{
  "n_head": 3,
  "d_mlp": 704,
  "vocab_size": 16384,
  "activation": "swiglu",
  "norm_place": "pre",
  "init_std_down": 0.0,
  "optimizer": "muon_variant",
  "decay_fraction": 0.565,
  "steps": 11194
}
MLP neurons of a small language model. Each row is named by its layer, matrix (gate and up: input weights; down: output weights) and neuron, and shows model dimensions 0-127. Each number is 500 + 25 x the weight over its row's rms, rounded and kept within 0 to 999. Numbers have three digits each. A neuron's up and down rows have the sign that makes its largest values positive.
A block is one neuron, or neurons of one layer that tend to fire together. After each block is what it responds to, as a language model described it from the Wikipedia text at the highest values.

L5.gate172:515453508528543499519469520490506489496468496453512486486494499530470499552479493514506501504555479501493520526477474542481465504486512479531493509528458492463502479487493511532473507521524522500488525497510493507515534537510527445491478456540449512485484493476495527514495472506487474497499504497491506518567510494494505536517483538507479519483502502519495493527512487509442489514483
L5.up172:520507496479529512549502489509534485515459512507508501513465501536489525497494481522458495518501454487511494519506483504520499525522504491491514509515466474526491511541510506499512509494535431518512495508467485483512541513506536517499510482547467514537488540474453505474503491563511489498499518540500519439528468548494456546539469518532498501521486518499492437513511484525532494496492
L5.down172:514504510538491515475576498477525501486496508582550492485498512509504498476510436487486472471457508470500505480502498471519523505516534495498510487476471523462488448476513501433517469507507490440551512476521538517505559483512506484491525513501515516510501455513488542503506502488505520482490447491531518498489500471493503444459491524496498451495468522505525503509522536506498518526490
L5.gate239:520494453509496516510509502499518465516490535509515497483527503493502483478514504527500504474508522489490503534500499516496497503519511515497550516524510510489562526512509496447455520521498450477490502513484489509529506516502562485527535533538520537485506499462505493511534472507460502508507467516511533491487505450571458526531462462552534512515480519508471508488494508443531478485459
L5.up239:516448527528515498488503465517473488468471501504500504495490548566486495455472536475460522549483470517473508469464486527511504512542516541499523500542490504470523504552487512518482481544518468523509487573497495490510526484547533521520476498503496492489497510507490501510526496497486464478529526501464463467499504538471492473512484514488524471520520513484505544472491471508531501519485
L5.down239:513474524472497466488507531497442522477538504521515503496490499470521506501485482550483472502488477501518495531438498512544558532493500509508468548497497469517476475514494476554533489465522532482517513450498520503496498506522539529514531472512513446513512580459522495486498465509535543501461470521508511528505485480510502518486514515526494461506483486482483485468502471491478545535506
L5.gate311:501491498498534491460543502483478483533445495519478563536503472514501492494482509483472508498506490550494518528486556474474502533534537479486457503521489532452461512499496523495499502514475502501545489534459457454486448457520480476492535486536507460494496540438513524498491504495472531479560463511487489529512510495505460507545527458532486497516510482526514495493517493499477470506517
L5.up311:505483495563480506492503531468475495530519497502525479521504459491455527462484477506490536470495500496509509500511516520460549551556469515499485504493495534533493501528534477506539466503542521485526524476478446455506521522492525506515495445524496483527467512479509516533512484479478498509538555500553481517513546541504465471477495482510517465478488515486494519487488506503519517440468
L5.down311:488481489500485484522528522468494517512486500472530515448509537513471471490486480529489504457485457494460505496487548499475533511502514484531524527472503522503494544501507507483472486507521513477462444490467477539492514458494483523447493477518512487548506495481529516510516494526487515524504503547517557518551469522503486514526534539497503504500538446523473519493475524500460513481526
L5.gate356:548506462453494512510482517485482527512505479457528474524475525515502488499556527463501468470530494488484551506500536478495493472513533540499524481539468498511445523499528516491464535491506530490490489463487502468502515499471548508488461489525487553481477443488472472473573490528526476442497516517464479452477445471523516442527474533504508514486482500492493482490545525472513531533494
L5.up356:561489511492523551512490508497486528521499452523506440494454506520480469528520502512484468532506474485486560494487486496514526482514485537516522513504497504459491473517500493475522514458504504485520539503500481472505555499498550491486505445508503525534521492472490432511507489499511478495493480441535470470497480513502478519518472495483461533485509517461523505530525535497535503552472
L5.down356:510480512481494504503510503528463505539479485522504486525537508481514544480492502487547505496466513527507506555485523497483528494466531506526514491469488501498464523496500548485491505510497477475466490507493488477506470510467508521489480486508502463474490505493450504499548472465479520506508517503477481485489469512535497469488508518464509523533530486515467502491538472479480498517462
Next-is-day-number predictor. Tokens just before a day-of-month number in dates, such as the space after on, to, an en dash or a month name (on 9, 21 to 24, August 15).

L9.gate354:546483492489516500466486482473518486533486518482531479517518527468488532499528502474502484540444460528491467506466469511486546504485456510467507480507495540501453429537469488526502487514521532528516508503483495481495500503493518518497498518524471489516481514502515486514512550554509522467547532549506532521527492490528504464501494542517480443523493483497473492482512483510499488489493
L9.up354:476482480505507475445512485504522488542520500533553500532522494477456499477463502473492519512475422546512482468487529537470531504502499507530472544568504505490492476515520506516488480494530519504496470476499470500476488506507498502511541477545467525504507476517510489499503516472546494522543485487502516480500520491499512466530487473543527453500530536488455512478528562527497493500469
L9.down354:508464496478510471508536489499507507499499504503495500485489514494492521530494469552449450498475477457485494491493490485528558497522451510510508530535454484451479447517503494480476484530474493502484514467496477521539496484493541487503507501525476512472501499517515482477512510505471489513508463492522475495522514482467512494527499536515505527551510479506508496443518528539446535520495
Pre-number slot in dates. The space token right before a day number or year in dates, after "on", a month name or a table pipe, e.g. "on 26 June", "August 29".

L8.gate269:504525496500500478535505513506501536495478494519493510481491497514519473524503516512479510515499477518459479482494519567512503486514514477481504465491489523508484464519508497506495496551420493496511520501515496482531476500536477472493525484533500535491466485540500473483533509484546483464502428476513583494514476516533502480553479509479492541497481537523499509504535535522466509524506
L8.up269:507482499510471484527472513490480515512507544529537579472487496526525484498491483515500511524525461485524504474501486488480464496503483466491462515458511538460456497482498485492498444542484542487489468500520468484498455497507487467491496465516502521518463476523502487509473527522530535513456439526466577529526547508537502476497486478539496494519482470507476494487561539494490533506526
L8.down269:498455508489459479537428496469560490511518533475491510487534485558518514541484506518501493499484529532523505491499524483536501491519501490491490474482523462471498545487456506533496526544485487476512469483560528502534484493522500532475497492480509478464483491485513494502487464499501534495538489521499491473511521523573470509465491464570532487480481466466488505503498526500501499527507
L8.gate402:468446512550506483479557523499448479476474483486479457488471467530544484489441552519482497494496473478471488490509504510498514518476494518491540507490469510478485464444479533501517467496531469476493508490523511452513521466504493508514511499531489498476507483471554492481477503463476527533526521525484512488506509531496495507486478498519488476458481489497470502492498454441488508468462
L8.up402:502541498483476479495444502485553502515460485511476496456511517506480518475460506496538538480496532475490484498496486521499526488527504484530486455468510529515506481518505463512557494488471487519541539517499513509513488503509497493532513528482508552479490508540490479461478520520490532478463517487516527488500494485502465516501510534495518474520465474502479502509492509529485507474488
L8.down402:515503474503469492508472536490521484496508489496539507549523520499522492481494507495493517454500460430485499529511522504463530509548538528543498518519515474556542551534464473521524508487497501471476504481510471523470506505502502493536543487466468556489530490523476517520505499487503489516497505504513531492488502506475508510480481514451480512506505508473488457505448489502515504496473
L8.gate509:502486511561481471521482495489528510532505529532500540495468499520507463510519517476521526503517511543482483486478500465537533516498459454493552509530472509488506561501519497529509485534459494471513503521507474509540489475528551498484471503528504534516529525452512502523502504564499531531524467490534495555477514544511484492491454468484491484482476482555486518494504564481505481532521
L8.up509:512485449545486494500488531492511490512458511481519463492498481548481474469505537548530502518514474505510506505491497478506481488473488470495493501526455521493490559474534464512479505519486486441515493528507476578483494525549520527492532491509450483513504494485539521515486464489484539475519509456471521514538517470550497490445487481528454495465466500515447498462526509515488493520487
L8.down509:514524452500488545506520475485509498534469491498553474516515520517494530492505476538485477494467474522444471535464516494459498496487516473483509541470501454521480520503549485486517481488496510515505502496490455502456444474508529461496548481499522512489464468526525523470497502497529533475497520486585524504525507487513509525483509521487489518508498493506495500467452502512476535511514
L8.gate573:492496529482524531469495459513450518563512506505513493493532489509542471505512518503498475501488464485492505525511518471509526503514498479501501456487477499480528510528517518502514542550502517484468516529494477461488506468544485497467523540503478509493506515501548553502549469545511522472526486460493552515463521481495524519504465494530472453470461510507527482498470484486500489490572
L8.up573:491476466521516512479545532466498485503522511497509467516524502487459501505472499508442515492519464500475467506482529513473489540525495495498523482522504521516539454494531468532541515510533472490458469517483437558465486502522472499457501516507513522492513495491501505525523510537458486494469451483507511487501481519509523483511513506487462487494530507502466530489489536530505485489470
L8.down573:491473465501471524518535540511510486501510471509484519513491456471477509482501494490432555494464445566473508497493497537488491497515539499462524522509481476512543496506546496499451539521488533478480487480519435501483511483472537468480482514514488508534500518537515535463498545493495528481558536458459520499501493476505485500506501509531491496485520490514472525471506516531527516452488
Start of time/place phrase. Word right after a preposition or month opening a date, period or place phrase, such as the space before a day number in "born on 27" or "March 30", and "his" in "During his".

L5.gate43:517512500506530542455519508444506503508496526483496522502495527498559469462488512502517514494542526525517454532475512479523470475476497452535520473527488498454491471486504464538543486511531501527454483484462517496524492485483562479517460479489512468492473508474498491541521508528477467527523482493521504513465467453505507474514510486477530482458473533498503483496453505525551472466493
L5.up43:481489523536511520480548496466510471499488491498499450513489486493519514451499518511524472506538530498539482502479537467506482440489519507479494488530505455478503499512505524484506487512514502504462502475498516538547479483524511522504499508472494461443504474512516486519518511518511453495495486485482511537546482419493552497537508480492498474473499502505529502473526498494492480503530
L5.down43:535493492510485451513480452500526484500507526467472559480473487483487479479493520510518489493446515547526494566479474487509503467499503543496521517493518480497471497502475467460530544462496516502468531494486503455494467513474480473478500553483463494533522534497504510489498513481464490478515508480467508511502478474492508495470508485498537532496503486513550487543491527475488528570449
L5.gate557:535515498503475513498484480516512481505571504433496528514545503456478552501510526476495483549535495528485534528457499524516479517531502488493455527469491528482502500528528496444491475507535484533495533463445509507532507528501492488503499499465511532502482504485500458514525479463496498491497498531485492481535507498511490482491488527497502471473495511475502485534485494499506475533469
L5.up557:523537494524458537513475490500488485501493480512483439445491548512527515476519492501497451481492525487472524516563493461540469482487514488501542522518529501549487516481498480502548496519500475550522493510491508497463504503509525530439514547504489466527553482509525514552518455504456515490477509499462492524498521529489509473538482451527519457513461493514481432479513486510528528459519
L5.down557:462532504509493500452524509474505518510474530509538500517489508505548474486511484521469460482506500521500468497521501476547469509481481541523484501486538469512487514455528498535469484503533500554518511501533500491525490498500483446492499485484480472454474526501490475523524499482496494501540496501495502510515499486482529502520535494497466493491498474538503496513508513508480534527538
L5.gate562:518529467520504496548513480487504482474516486491505535469449491492495556504484467455511480550479566577499530494434499500479490508494505494516461532483503512474488482480507491514479478478490504515515503470466473495539483516518527528498490493532482482472507491487509518525548490527473545512511507503445540529527484476525510474445494489516490506508496483474469496481481510508506467486477
L5.up562:510525535507524483514465534466495473493541505493543489460477507504524545439527511496496450491535535541500492518485475462506516494547486493510503514490487502503514519487501513550477486508541460477559511503461481487530507494478530498546495498519550474481498453435469497533488505532538518508494485517519524467490507496501522483508506460510516479481508496496471475472496524542504504509537
L5.down562:516524481466486532495517508506503485492521515499515526473549475466481550522486507472470512507488514470493480466491496501527492511505488499508487508486504459526467486485511462515511469530512525506507498466429477468517505505522486502498488448491516496523523544456516513515493508500482553530500492488498505458516510480498487477512525493523476485508499477469537516507528503523531477505492
L5.gate625:512547512506499425549519522488500506462512511511498486481479499464495523514525530469517502489517510528518533522483498520485469499468501529508513545473491513470502520530518483529499479477508501502505490457474483462561478488460526483485485480473531505476462445493497481519539502515512517479493525462442489515495476496509516515529519480539533490477546441506513527486501504496477508521497
L5.up625:535580497485518468574473490506490489497483481522489456542448495491528489487518513508539514518500532542534527485484508541491494501510523473519484514517527497481512508505514489536464464503500492464555494500452512494505474499508500505498489479497471488493469482491534513514483524481529558499457515501504486530474477519499456468487496490500508466464526505518510523494499479511497519512541
L5.down625:487506540524505504508451513508511507481512528507482502483499494483498507509495535449482463503483497539551488489567514489513475526485464488489452523472506510477471477514482497452524468553490527506489456501468527498488521498513464455520476465460541520500480486462531504500507530499451495503524472503505469509519512481510465480495505500520481481474504467486487469516511557466481479513497
Clause-opening connectives. Tokens that open a new clause or sentence frame, such as when, where, at the time, and word endings like Eventu-ally, Usu-ally, However.

L9.gate152:482522463501502479481518520489477521524467514508523496505519492461502542529502472510536471480521504526499488504551470499513538511437478477494498505483494502482522497526502499469474479528518532522509500474488511462503507465462478473487509413519507549441478466459527491554515509490500483473495458495483524518502491496461502542499495487519542514476515440458491489504524475550469528539462
L9.up152:514513512532521520431551512508479471524529545520498501506496447488536504514486511475475487476491514466505502494479551511461468486488458527517496489477485477508458512533526517465545496481464525553551534467479484473482442480523457502510487500505502489493519494508464494500508503489478501512468485527493518523492439506512494530567498486517509487521535425480496550512517472478511490514480
L9.down152:484489486559507515479530502514485498488494495474477525506489487476528507496474490562491553475461545509488500464465515524499469506521516506540476546524507472531500479506473514465499494436455483527519469501481497531486484476493489524526493491529547486524527502479493498538481503526491533507561463520473498509480520524487454508517490538460502527534483471487529528514467492494522504482489
Verb after named subject. Main verbs right after a person's name in plot summaries and biographies, such as Georgie teams, Woo-min ends, Yunho considered; also sentence-initial As and name pieces in tables.

L5.gate7:522509488487465509488535486539505500467522516489495501503534496521475519474514525479459503497513529483537482507522525510498421497487512485473481533438442506516497538463466504455504544521520513490484527515503518516537503519503514515486484538484467460445508570484534487513540498481495540479531522496493447490514488510486518553482493480476501553571463527504467461493500473526473500456523
L5.up7:483540461533502523458466482518515482532498493482509510517505470514537477469488487498492475518484510520529497504505518557480509486512503484479514499495482513547480494467471508501540485430456526500548531505482560565542471455505504519493519479512507451514513559538513505489520478492519482504525504502534474469480455510509488478489501542472521533503456516494529492493478486469449497512520
L5.down7:506537434478513496537527484526518521478483477524501503448540527485482490501493520492490483515504489508508524497477521475472465513533498509486473537526487531529456542502519498485491492467500523461503498491489501520480498513491496493522465480485482515514517564482485480496495515498489514508548519460541524535497487505497549487474484526491549496526477494479492495514461517495471452529518
L5.gate19:531522496535508461494531490475528512523497438464500516508478456516517507442509497528523490514563485517493454542517535542509463419407478513513511525509512494490534519513546507518477528518487494503515504496442527522508464475470525525490507490510510527496469527526506459496510505540485499496524521491473481511495450488502497535523549498471507513523490514506487528487525526502502512530488
L5.up19:484473479515515513471496501481475490445486461504486520517553478540509547515499468511512527511509495489511477511494504545488475482532478490479477484544537499537496456495521510484503492488487502466465498521480562517534476515520531466493453507516514463483465514502496447487486481470514461489494479510529482499487456488564491528477476530500538504518536518513502518485545521540501486520508
L5.down19:553516475498460533525512469523498515486496512490482519491473459492537469478477500508510484500499545512499475492520518501499485479474521526489479544486486483497479494462501484512493493532490415492520524524490466516497488525488507508509534473502515556499519491508535481512511491485497487499491498442486479516507487520479495532540533518486475506529495482466468515521512503480476464478527
L5.gate155:521489464521468480495517481501507495505471480490468496482476466521494502497460475538503496503521502466501487509469483531518491491521464518498521510522511447522544462508463493511528478552493490503493500475501539538522521465479482503503519509562534493493478496547510506515491483483511489521533499506545503508481456534509525553480493487458518526520506446487468542539475497533497486466490
L5.up155:520482502516486534479515551498549520557470486488508540525517515529490523520472511513494482484529504473475444506505518507506511528498498476509483497493475506493527522491477509444488492496534495501427512506529554471520482531462432498479469492500544502523534538458488511473516544531529548504495480470514500477498449518498474449471480501497511439491507521460498517499523499522485504464481
L5.down155:504516478493496507506500536507469535507498522503528525515485485506509508528481492525482493476479507467524489528496517472483473455517445532476466553513481530471534490523510495499457484488508548538483448501525514503511461504482457483491513536511501491531496525503463485464489510492512537518449492456495467501530498527514525494507470515517521497505500513480457487508493459534500503472486
L5.gate213:442522505500505515479502522486492521506506495538499456501496514569467521476495446495464504469518508552551523532512471516480472475513501465529495526491503536486489462523523479460517485534544522471504515470502524502503488496500485541483511458490524508496553508481510446483480470539489477502474490516518502553492474511458498468499489525482495485528482520524458535521527518493471504498511
L5.up213:430484515522453488498473478491490537516511494497457498449517461576493522501525513478485452455537501503531491505514507485489501471535516457519471569488499524513470495511457502503505423511502476497503533502539541456498523494517489506529495490517513515523503504486478470492501484474528515504511496498470470506516538520482485504531508525473493484497504486513483514505463499513489477523490
L5.down213:496488471488493496460508428532495553524513536477469518513542547511494527517502481519484529503496452486521481467452498478505536479523522460529453534500488549497532495465486478497511507494488541502523472488493526512503497495489488473482537487503460510547492550492537472498483531535455519493484455490474475495519484518464496505511514500514536485521503491532471517505504486475482481491497
Main verb after subject. The main verb or auxiliary right after a subject noun phrase, often intransitive or passive: committee was formed, conflict ensued, traditions exist.

L8.gate175:524526484475502489506553479475517481447466485503458523483499514528478564550479532522497464521493496529467532526543452504507483492487538489465525515506490479550463476485515512543473544497506490497500516510500504478502480539527524515490460439468506501512469494500492455523473468507496494499485515498537558516492512510518489490534529493526487448483517504481493521489476527465491494494494
L8.up175:531482519518519494507500483502504479484502536465494428488507471488493512513493488504483474476463541534487513438499530452424514480474492482516481540491472521495514507511510541521506509477517491478486461502496490478474524521532470494461530468485523479482506457510512479497503524479491535496469492513536525558469474537524478490502511548545512484507475532452493490511464472476478488513492
L8.down175:489496476519512514537488527499481519504527509529534500526559472513508455485516501512475515520497494467546527497467542489574514484488470482551543487457493489474509489544468488496500498470485515524493485528505470518529515453540514491540508529491523494487536476526487527513509571489510475475497487526469441478500501486469494497483482518528547524512485468537477485486521481555462523477472
L8.gate199:525504569486485509462493486470540454496474524523511499505454473487522523497531477523505481516522483476505451474474527495513477477483532495504558511475447502530539504478460524530494516492525497504500546512516517459479517540504524493522486510504466498518522582496524474495523474508493544483475458482518463499486547505561483469485506495482526500504512477467521507481469550530501531510492
L8.up199:498573512515485489518514506486510482523503494471484518500459509495479504503500536484495485509526496489505518517515445481465533488511475463465509509494478521478473505483472473501510485542513477503489497507514503516474489485497488500480506445480494472505537511498489498495513438500526462518467515523517542479489514506520507521504538522519529509459472526463544587523528530523489507505439
L8.down199:461505515515489519514531490502521501535513549481472493530524519485482479501473519488502470473472454498522501504481516527559542524522472484509430529516507526513543500518495447508479537456485478470492499500491522530484525520495508470472526493463489477494449487479476485489557489495505504524501526516493493517512475474483475465481510451508518533545478507494494481496528463485472530497504
L8.gate489:544512541530511504498506462518490480495503489481472486494529499514474507504500506495484514489474451519465479502482471484476519519489515513477507453504475481477515491499487515515473520500516526521522502475521504478511541420493509531502496476495507516508484554516525464482509536516546504479504482514543561496533536515491506504505513454548485490486481504512522493501507498519510495495487
L8.up489:546499491510543510440523454496471500489471496474536488503552516521509515489520476524486470463507509532539543501498485492528490470528516494508523530519495519459556554500528485522471468493528509490569490467512486462476465528492486493488499492497503517539512510486480468493471515554496512478515536526504509525505503510502513482503509488492519459525515483516546497514501509496463496514498
L8.down489:526451530487486501551484491475488463474491470468489494550526483537493512508522487544524502490479496489477459485532498496536487518493488486533523483518459486465517539515501523486541525537490515454467501547513501460487485562544487499491498476524449476506516519411562494515498505485492519473512523465453560512485500496468523495489490463512525482473516493475498515521516507474501465528531
L8.gate516:515522499511512501532522426525493536472493524485507478470547486521453494497460492487567525474530497533503478498499484495482502490509526502500496521504481482503495467495478518484467516522537516509535501508525511482491489500507477510493532465481529485514524465516488517476481497475512513474516562488512491492447515506478498511518517445489515473479508502500508499428485516456493461511526
L8.up516:518506462532499508469476474493510539511502448484534514495484506533539497500494502490514517485511532546527509513504540483485511434491494519538514513530467511498508532498499494539498555466487504461475468480483481443488480480468507526513496447461474490511490520513553525505507505490488477519486489539469558491494508500460501532525532510539565505490538468478494504498479479540524473460471
L8.down516:529493592483497474513477531498477489481507538538496482535505538466519452491520497493463495521507516479467501540492519496481487483516468508472505488510513517448578516514502491479526481492472453526479516517505491486489517521448493497513484519455500458475520489512509514487491502528497484517489508473504467518515511507499493458490476480523536516532510518488476523479549466501491518490439
Token after subject. The comma, paren, or verb (is, are, were, be) right after a sentence's subject noun phrase, e.g. "The opera,", "the teams were".

L9.gate134:546492487465485515469474474467530509504492528486511482517546498461474518520537512537484468518478551515475520498528484497525531515485504496507442464449461513504478474547486523466478438474485491500497488482468540480499477524508521512494508473469506532510525502521481482456528508486544508482503483480516521530516508495507478503469534483517499444501517511487481499495520460534522497535480
L9.up134:492459517512488562520540492480508512522475490466478496515500533449538532507506542516472499484511501495527533498492507564508504498513507502502530494569499466516478515492464479493492482520498484522526502491482502445498496507522498527534522514485510486504504520481478467471509506522485498499476477548485473479534479510507546503524443518522512496478489503541494496486488527539518484474496
L9.down134:453490520533516488462490547466492484531489504510489481461523494515498477465503471505523508502525522496467521491484516516474449522474492463474478481517509491499527468494540550530471457530531468510472553460505526524438492477509477503478468505487558475479525509543514542494504457474468467500467486479497492500494473528499508508483498459519513469582568517539491493524494522483500449480516
Copula after subject noun. Forms of be (was, were, are, is) right after a subject noun phrase, as in "The leaves are", "All the bases were"; also later number cells in tables.

L8.gate71:482505533534500467540519494516489470486532485503522522474482507453542517533501483505487486519498493487483506529513555482498566468505510499493545552468492499508505481500486477535503512509490528517560499489524509482548463477511503464519466482516505526493518509523496488513521556524500517457508534496483500473488502443498527457481481486474468484484456524509504490544464531474502530494487
L8.up71:530495477514502456503479476512477498505526556533505512474488457474484542487500503483475506495516468498495489535512517542538501509485489511477451509483526565473511485511485499506509499485511539526530495442506456531500517497510477508542493472526445475469472517516499492518503474496446547462504501510502475539478537503458467498489530481497475488451477526478497488484526520509506517485499
L8.down71:535484442519494529494502504468467544487489529509536501475515493525493473529518484560509518460535519518521482505477522532520535482480525557509489435496511534517521469500525481495513508472493502442512497516526495515501512574512488503491513516493510486492516522509520537521453473467496446478488527447536473503471532481486512529489528468476530508541459523485495513504494492472487524489496
L8.gate303:503498508533477503510486468491527478505478480503496504478486530467456473472505528436516524530485500539520518514479478485421530493472485515514477515465497468479521503488490470507523529500526520524502500517485490494500480457514504488563462508493509530512510524508535505533504489478505487450476437486439491496487493481510506512487524472510503532461496489495512500481513544468552537499487
L8.up303:520528480548470452504501523494555539514503476510487510505478502459456529485504495452480522487489519508514502467520488473481538461524458546514492481507534482491555492514477535504456525480502523474512530495542480480522538461525457515534483538532506558485470484497515480511470490540469541458503505461506505484499501459523519483481525498493472461488516474467486488483507505492530506566509
L8.down303:492532459516502512524535499447498483465521567530503519518521536498457516480484504543477519475484542501503503543470501487551499496504483490513492508507486486502482498524548466476528509462517484522481464480487525507472461448512494475481471557523517461469495508481526505528511482514453551495545524511478480530525497440532470484504511484513507475500517523494521489513501480491556458501488
L8.gate523:439537521529506508504537492518517544500487495475533531490509486522519528513516503480488437474470515515518486519485503508511512498457508521521478496472560492503532531515485501481526516482474532513436506473510488486473490457506490532519453455508527500492463540443483507496485485491461531457489470536481524499496507531546491519491488519511494526476522490463487502484494495508504511510449
L8.up523:485473504482517518549515469535496494532536459509510505531457518473518453487517523526475555510510489491508477449537520519465471440501502454494497568514482469507529476489529479511496502517541488519520502494494480480507464464508464485537509564448505491457480522524488479510503485510493527507535477481525463516492502477492496494485450444488476467509493505478508502475479498488475509505521
L8.down523:535502500518475497497473529526509516512533481509472493482494505480518510478516481513496507501537463493506502518489488485474485506508501493515516468494492507497524487498453532524475452500511495519499512518522477515502548504477491484468495531498491460464501485558472487448476492494492439490493438455492500499493559504501506474501537510470510498516540495480518499508507527498500474539513
L8.gate583:471509473494532550524505522482493526496479491489501501484504493498474550494507498478542481474517519504516537485494553520486500522497473513470481487498475486479505505476506524498530484488513457505523457500502492494539436479465510511568470513451524502440517513482548489550516470490489546482446482497528518493502491511468458508485514530499481490502516522485519491489524533467526500510476
L8.up583:485519500528492481499509459492495477452488532534530516510505489471544491501515481517508467509502491507531452523523465505452524505477482505459498545496573500493488533521487510488483499521521524492479501468483490489465484458497479526538493445480531510498506458512512513537522490491548515481490517533534519523515483453536461502482463433508477500488512452517533427566500505493467530509523
L8.down583:499528454491516451465497515489505519491524531477476496492519468510499487457490539488500486506492536492485484477537520515490501486499522536507461493488515503483484548466465475498525488510479514559494468480511519493522519464499471465520489490520508474449500511520501504483479495531462506527521482508482490527506460465476480509491515470520523510510535498498540525431482483517548480496492
Critics' evaluative verbs. Main verbs right after a subject, strongest for critics' verbs in reviews (described, called, found, considered); weaker for other verbs like took, led, allowed.